config.toml
n_layer = 9
d_model = 192
n_head = 3
n_kv_head = 3
head_dim = 64
d_mlp = 768
vocab_size = 1024
activation = "gelu"
norm = "layernorm"
norm_place = "pre"
norm_eps = 1e-06
positions = "learned"
qk_norm = false
attn_scale = 0.125
bias = "qkv"
tie_embeddings = true
parallel_block = true
init = "normal"
init_std_qkv = 0.0361
init_std_o = 0.00849
init_std_up = 0.0361
init_std_down = 0.00849
optimizer = "muon"
lr = 0.0091
lr_mult_down = 1.5
beta1 = 0.93
lr_head = 0.0111
grad_clip = 1.0
warmup_steps = 200
schedule = "wsd"
decay_fraction = 0.751
decay_shape = "linear"
final_lr_fraction = 0.0
batch_tokens = 65536
seq_len = 1024
doc_mask = true
train_tokens = 263100000
steps = 4015
dataset = "wikipedia_en"
MLP neurons of a small language model. Each row is named by its layer, matrix (up: input weights) and neuron, and shows model dimensions 0-191. Each number is 128 + 24 x the weight over its row's rms, rounded and kept within 0 to 255. Numbers have three digits each.
After each neuron's rows, "fires on" lists the tokens most often at its 100 highest values on Wikipedia text that the model never trained on; "fires after" lists the tokens most often just before its 100 highest values on Wikipedia text that the model never trained on.

L6.up269:121103166131179119135153133194110146158077157130126080125151126111155132107111148113144104122115120128175134169098106154119116138118131133131121145081113172112096111123107148134139106157091091152136122122102138105100185122129160111163133125116115089126118139098135125139091144179121103159158092148132137096141141082111129184151125101145111125122119107083107124160181141091115121094146140134133128090141127141158123108126151144094072130143112116179160137165114101172150148119131113118173142125149160121150103115131126134091137113087097151126149138109114138130077112127130136116
fires on: "id", "in", "at", "il", "ific"
fires after: "a", " tra", "ra", "re"

L6.up169:148129103149125153153143168127119095124102107135131137132143125128149106095122145140103107152103132123108129117122143107136145122137145097094161159124121158107126164110183142147121115089171145080170111119124144097151063124100149146161199136152157139142149118091089160120139158136085095131108101083129140152097137121106145133153157116116124107137087093127168098099177141112134140149134089119132116153141097121150071111124110136148151167113148161097158097118156134125121116163126181095114141125089139144118110103129164118137120127078128102118096138144122168151105128113140140087
fires on: "an", " he", "u", "i", "r", " man"
fires after: "e", "pe", " E", "ore", " I", " and"

L6.up710:146145131124123123123140111111123153139147126138150160148147102113115104125108179117111081108095169113137108150120118110105111118077136084107178124160156119103130130131120078148180137131182156145097102114149135092174126068124092136113110126128115133153130101120099139137094110129128117146142097146157145150107124159136125132139168116124147205143139093138123142139097127124121138114116186107116137109156160151084088116117156123108105155132120154144122143153108114162130051097132154128139165117151103098163080086141113130124169146134130136133108131136142167117135107135140172114
fires on: " A", "r", "he", "l", "ar", "an"
fires after: "en", "inist", "is", " Ch", "er", "ep"

L2.up78:117086148112133140135139120133126148108127110125152105139118081134142126155139105135113139156120093124115157159135140103160166126135115159123089139129147121118121103138101136114117127156120118120151127123170098126116113128147131122128182091132158123117129089124160144142065097111154133109092154095151146164121169077164133148122117129160120169201192096107133150135176142123105101131120125143100143113125129072113125128104149107125100118120157140089128100105112140110157144098145147125161117149139114152126092117161117140116143091115119133053164089106140179153152168123078113133
fires on: "==", " its", "ure"
fires after: ".\n\n", " |\n\n", " with", "\n\n"

L2.up459:076103147130139140137097115110119137186140133122099089177166105132095123099124132103158134122125131135088148106131103109115075116137117138152137153130134128144110152161110149134143128124153155160110195100129138178073133118080122144149175145116161163120134179141083158101133112123124128104085115088107111146116119142123154107139142139155132148122098107151167123131097125138122124149148150128117106118206129129102121164121095150112145101134153109120141121129144150137157122110136126130171151154148099121095101144153111087121145124097098187115137086164125114120129147111148097095
fires on: " he", " she", "\n\n", " It", " She", " Aust"
fires after: ".", " that", " the", " to", ",", "y"

L6.up485:140141141105140116130143147156077156178149133150143157093082142133143140117115133073113109128102169132158142119145131087110121098112116159095150118137085113136105128150172062156164113126129121133152146142125103186142128127162131120145146129123130101151142102145121144107099118131137171104141115119144137146115092134159113169100134124183080117108150140124098069151105143119128107143117171128129138132108148145108128085098143067152131140108121117172152116119122108130115130142129070146109155096132144130117144122162171082111128149118098122095100111113164123140155130156144097079
fires on: "ri", "ang", "a", "g", "d"
fires after: " f", " ch", "8", "ch"

L6.up488:109104188131126117127155124125170137151105095129146113149117147085116133155118105167128120081155170115073098111108125163125132176114108095140123136169110103101174103129115118127094105113141136166111126156110139105121124181115152172178101129138154129108133154176145130145126094123140121093110149113151126131140084150113138136112113094156100108165160094132108094106148141138103136114118136134106130112110124131120143097108100152132147122147155202124130110119131165149122118087132112166159169078126133124127180125146108134186113126163140140106136139125106131104098169141136103118
fires on: "n", "ad", "istory", "u", "ade", "s"
fires after: " c", " m", " re", "H", "ro", " Con"

L6.up312:152105136156131127187101115132108141095110154149114145169121112102189145168139167148172091146153156132119154125157092098125146135129148108122100130126146133135116116124136114120128116082115136114150091095172150158143154161106123106105127199154158112125144148106161104127114130068130087137141146144112140124173122119154167119121072121106158088099125124136120131113112099165115102140113093105117148109071085150113125107121144128117138168148148099175103156147098145137126111146132103085103100128135132102121146139138105114108142159122163118136131116094163123130163133092156103116
fires on: "S", "m", "k", "ov", "ver", " S"
fires after: " \"", " (", "\\", " se", " ab", "-"

L6.up34:091092130140122154113126154154123136155154149183123159139140172143131132129110145145137150095109114128135130137116140118107142110077108108121129107148123099147113123103118121129145136120159159115147103101114144143121148136149143143142144126104099128093139135151154118150131109145109109109148143126067124141084101103112158098151153131112112093163133116153181153154137113113137122147101158167103082153162156122165201163117139098088110123155122128122131132072102117138125090122178157136122155118150175140097119102129090080146095131107106081175141080152149157115096126093128104102
fires on: "A", "O", " to", "U"
fires after: ".\n\n", "ed", "==\n", "==\n\n", "===\n"

L2.up164:093170156086121074104118158081131128126173142121099158082163163126096146144133115137157107109136111096137151160144124103150138140121155094126136156142131148121124166132139180128118097161125137150154118164121126107111144208125120124143110128154109122142099104144154101126119093120143139134106157123148111142155147078114123119132125125134118125105144144121127121070158122101141090143151102131144118145091090111145184152146121116170108163116057125125102148097126098126131153149110087130153152154136151111109139148141146091127121137097106156085156106102142121127139115091151171144
fires on: "D", "M", "T", "S", " D"
fires after: " \"", " (", "-", "\n", "==", ".\n\n"

L6.up279:102134148109104121156172135169104168099137134134142142133145105105110125109106162092080125115105166105120127085075093121115192078116152108157118148109133151114142161117143175129155081122151149095130098118098144117133091144156111134081173125102108138106149099160096126161141148126152159122131147159169125149179144143164113115133087165161161107116144162120113097108125119104119127107140129153105122082114116100133143110168125117129107114143116142138138101156160087103094138117131121116149124131115131135133100091126131168107147136119125145115172136093112160116174149158143129147
fires on: "s", "t", "r", "an", "ar", "les"
fires after: "ar", " ar", " Ch", " Car", "ard", " D"

L6.up505:139134134104138113167107147097126130104145159123147149128126088139122103144117145120176113124142140145121164153109174104142114142133147163144151127145160108154136148108132140104143125085087147089136148083138136123149115116149158109168117142081144126073125126143173148127146138129090130151134100165084068112101169144103153120147148102078115158097114151123151145114126141135175103180112184123145120099178107125123149089124101074143112109094126102123148143145116126115105099097143105129117144144104113155187115144127101179110149104146131116094112140124142126115102140160160115134
fires on: " K", "k", "ick", " Z", "ern", "outh"
fires after: " in", ",", " Fran", " of", " N", " West"

L6.up180:144087156107107116134105169137128117148122102161154115135163156117107104153133140144123125106138112136118195093074151123146104105138076126070121166152138119133112145077094102144168159134140093135139129104119088151103105172086133142163110112144155123125136149202115127114120117159127156150156120140142130149141130136100097091128094113105124146132153132091112132122174143123147133137168131135139153114082158164100117102109143144149148135122140143101132097162143158151124148132182111133107122085097105128132141126141134133104102106138136157071147116123131109123105117105088184122
fires on: "v", "st", "per", "ne"
fires after: " pro", " con", " in", " Con"

L2.up168:128112096108134067107124124118104156138118157062172114105124105171131111142112128112166162120106107136136149142135152131139122081107113172135170142116130129108130136139154121137132138149107123155101099118115175128101136151152150130181111126115128136125176132066160157111123129088132099109161145111112130164069123105145103096108117088130136136150115136106155130108128131137117088115134163178132107121124113163122129122130125122164169108139164150142139129108152080118158153126133094128149116155138151126187129146064092114120146143140099153095101135122133123126107138136204123115
fires on: "iz", "=="
fires after: "gan", ".\n\n", "al", "it", "\n\n", "n"

L2.up740:179138123097114144146129152114133128120120149096140121142085108122113151095113138125121146103089163133099116112158131104161133167127116139133128133093134110112072165189148138133102170088122096140141110120142134168086142185133127152176176149096103124147129106118148117129111100130139079093122101156141149142106132109158160118133111148138120117152138170117098119168145143176107099114153148098137176106111144099150109104157124121132122120132119105130129104108097179155162093098121110132103117158141149162140165120096104140105082154097144114110083134122104144109162140126121163095
fires on: "==", "ubl", " ex", " World"
fires after: ".\n\n", " p", "\n\n", " Rep"

L6.up132:118147135121144134121087141093127146152066143108148153164111166142111111142108110083094114120116145140124172118178191147107124124121096120107130137120129133130166105116104097123181143179093106179120109112101102120134171157159094107103118113110110153140128118096141121143133110136111157140116140127123165114127134183134101134119147119126122112145086203125146102137144155147103102109087156140133132141157138109148170134093131139132138132163097182114108089122135140107084132112169124136141078142113096104132167130122120113098091151121116118123158114102127180098117146124120141118
fires on: "y", " d", "ed", "h", "ag", "ar"
fires after: "ep", "p", "s", " sp", " S", " to"

L6.up158:128101108109158108069093120108104073147101119112158069170131143144155168158139153168173100152121108109110160111120147094120124132130158137094121133143138120188127130132142133157138141141117104123107117093148109160136145113189122139111141124166149130119152124147136141110120124118137094120156092096111123096139164145134074147140119138149145074118119130155130133181133126119138148098108124136144175113153120123111144133108170136143153155157075091160133115108080146116066101136176095123090145123120083130120130139130162131104111116138138123134148119121137149145096147111126085133
fires on: "m", "em", " re", " V", " des"
fires after: " s", " S", "v", " att", ":"

L2.up539:094181122134105082150111116119089106143133148113141141165144109150155124142153132094150151088119108187125149120079181087093147122123149173105136139134178141097162160125129122144150125113122148109145142102167122138130111108162120141175149123114090155134100109109128178194109137111100114118128141103121104105150158114111083112109151116134144103131143145134150146134112119121105102136136112129135101177126144089167156107148119086103144108125109170135114121118119143090125138109146112153150097115139105151131150141090144124120159101110125110156110127098117099163175150100112076162
fires on: "O", " O", " K", "K", "W", " W"
fires after: " |", " C", " R", ".\n\n", "-"

L6.up434:113142160133110140145099125161127124112134153118113178148207130167106158141132141107142147086107153106121101123121161112100151101112101099104163139113109142103113153108131085148155108084175113116146124165113093105111139133155171107107156109112136087146126116135083098119118114152129081156093134139094074150139130133124151099131142162091115118148100123148121097128145102106129071103136136143136102097138120121145083129111122163115150105153121127114123159121142121140162127130181142149134149143176147135137110142139143159095119149141160122156142173094124159157122163151166086127
fires on: ",", "r", "es", "ed", "ers", "m"
fires after: "st", "ist", "ot", " pl", "act"

L6.up583:081156146133137122112106137107092135126174161148135174147107158092113100145136137110138091137090137116140146163159139129113147128123118122106115115126134136113115121131132104082119134132096138081103153146154113119136121154145100128112131135111128087172115157162147091120075080122135149099111131066156129137125146115133147120125128106143146173110160099130142135155141140137131092131151126107109108154118171110128121137171161101090128098186142091100107082104161132128114162105181148111104159101109129128145137141153137094129073132137142144153129094111189141131148157067096125127
fires on: " D", "D", " c", "F", "C", " comp"
fires after: " the", " (", "-", " \"", " The", "The"

L6.up530:148131137164101092145124166126119146118138095116126107086106131104108108134104100130149160131125143115122127108128136093060147144096128129135124132159116111162171112151115126121098178113118138105119133108139135124105116138142097098191140112154119161112144123127155133173128097124166107118079171095088087133153157119101131112101167121066143139146114174134143141138127155130113130099153116157159150128187150120099131131172133124091111098130126138121124108141148122135107128132191148128106101145155128107124118151133171124156142134066108145167125133146118155108096159112144071160
fires on: " be", "es", "ok", "d", "ing", "."
fires after: " to", "ak", " g"

L6.up97:152085118108158193125162128136115158101124123160099107099140135113133128159136115069097126100107125144151120123144143134170191122103135128126180136089155135128133137154139128146148098108105122109126137078159132175140102100142133107137090122113088111139096092135113120151120163147124143124124119107106152168143143137131101116171118122100110096107097174156147096110140097103127119139116134140158116102126147079119089145130166126112142140144138129160162135091127123126117134116130110083127150065084143121128111166160154149151151164144078166150166114107128158115132107116167150139
fires on: "am", "om", "ce", "ay", "ate"
fires after: " n", " Te", " R", "ra", ":"

L6.up382:157092082118119110119142123136106169126125134138137100091134096098177108117113154124142089120081138125139101138128141124138120148166120158108152119147122121140110114126134077124108096126121131116153114200117093138159095150130147133098131158134141116151162126144133102125144128060096135087172146132156088119133106118113116070147133111102123146158106122134120112152173117149161079156145184161101150122163122154125146179135130165113116104159159128099124143099139099142128088154145158108154138124081150131130094121123131147141093095168159118119137145086134147123155113133126169127
fires on: " National", " A", " a", " f", "enn"
fires after: " the", " The", " K", " M"

L6.up365:107137120132149115143138120125118093116160091165126147135152132111144149149133109125093131152141157117142122079108103103123103175102118094129105101163105122123142127139091084153101149122156132108135130124146073098126152180129115153147173098128187104121162130134151132103127101154132110129084145119147117123109116110099155138140141117151134118149088124149169119073138113108113122143079135113177131127130122119117164108126068099134115152145151112101119163175117131120152150095149108144135112125146109135121152121130201106169127130158145185089078112144157081133150123147156145117
fires on: "c", "g", "p", "er", "ic", "n"
fires after: " ex", " Al", "x", "l", "el", " al"

L6.up704:138127141107173083136149126073141173118119132188129139114141153132087167124103102133138127128158124138185125101157117146154149108134101132147078061092119166111123119132101086108104124145127127121106135066134101084114157131104125133097108162157138118116093121146138117101157155161109071063159131134151141137131117169135125106153131112150124141165118125153172133104115134111124119160119143127133143104076095106134127120142118103131121118157139193125128148132103140127120132085105116125131155116122151138134133151110133099134063140129139150120156132178164148145132152126124136124
fires on: "b", " b", ":", " (", " B"
fires after: " (", " |", " was", " /", "4"

L2.up448:161104131129104119125119115108126131122147116115138142116089145101120152161144119130108133131125142128119131126114147128152139123170119166112080107102113125094124137128157174141109170124119112157102128090121133162113179159130149161105131142147145091178172093127102108163155119141175089156108115159140148133147108118169097135157096123116138130142176104125162173132174129098096112081080125125097105151149087160115116125094102117103155131103169117143135110146129181086157121101096157124128115122169146168078119122119103125125146129121086168083121109150105119147123109149108144099
fires on: "==", "In"
fires after: ".\n\n", " |\n\n", "\n\n"

L6.up634:093120133160135130121136105176078144141132126130125116157137081138150104153104157162148159098083083121154155124134145108111095122129119148173140120120102094108146147096105156132155126134107130155138107122089161111169113130146133152095135131078076109103147164108125168104161173145154091119158112122175087117174092086136126180113140122138137131097120120145139153131162117151174128157121132120125168105119093132147140100072120158101123148114131142145132142129121161097138095094121132150137120115109116116090163144157154125124152148142110110128076160148100100123147125124119100106
fires on: "ic", "ral", "er", "al"
fires after: "it", " part", "rit", " Aust", "p", "ff"

L6.up369:140137139167150107141123138117077180164130187149131127129150136103097076092116160120137109126138165140141164159114140142086087130123156107101133111147124146126159158094120128111109118106116128136144158144089091120100092103094159136135139117174132135153166117160186123130132121079112141101152152119126101099155152139101164172108122115148141088124115118145075165104145169090128141146122153117110129137144119145135114128130118123104135161111160145121098111135133137110101126126148111088146157120128130130129118106137119056165136194098117132114086119081100144117128127149139092134
fires on: "c", " ad", "id", "erv", "d"
fires after: "s", ".", "ch", "es", "ing", "y"

L6.up252:155107150133150123172135107119188154156138150098145113156108132107163165155128149145131112136088122144105106139146106097104110118132086175095148144158135097117132155147138093135136116099117125105113168067152125127116160163139136139135120116085159140099133157106149128162154143132075131123097123133130119142147131112129171116111121130139156113143154107176148118143157133121130168158118101078111116104151108102106160148151126148157136125165149142130105095106133125137131089121105099135088060150122146122162099156122080144080133157122100133093178123104098144114124077126150132136
fires on: "ic", "l", "al", "p", "w"
fires after: " he", " off", " to", " serv", "os", " W"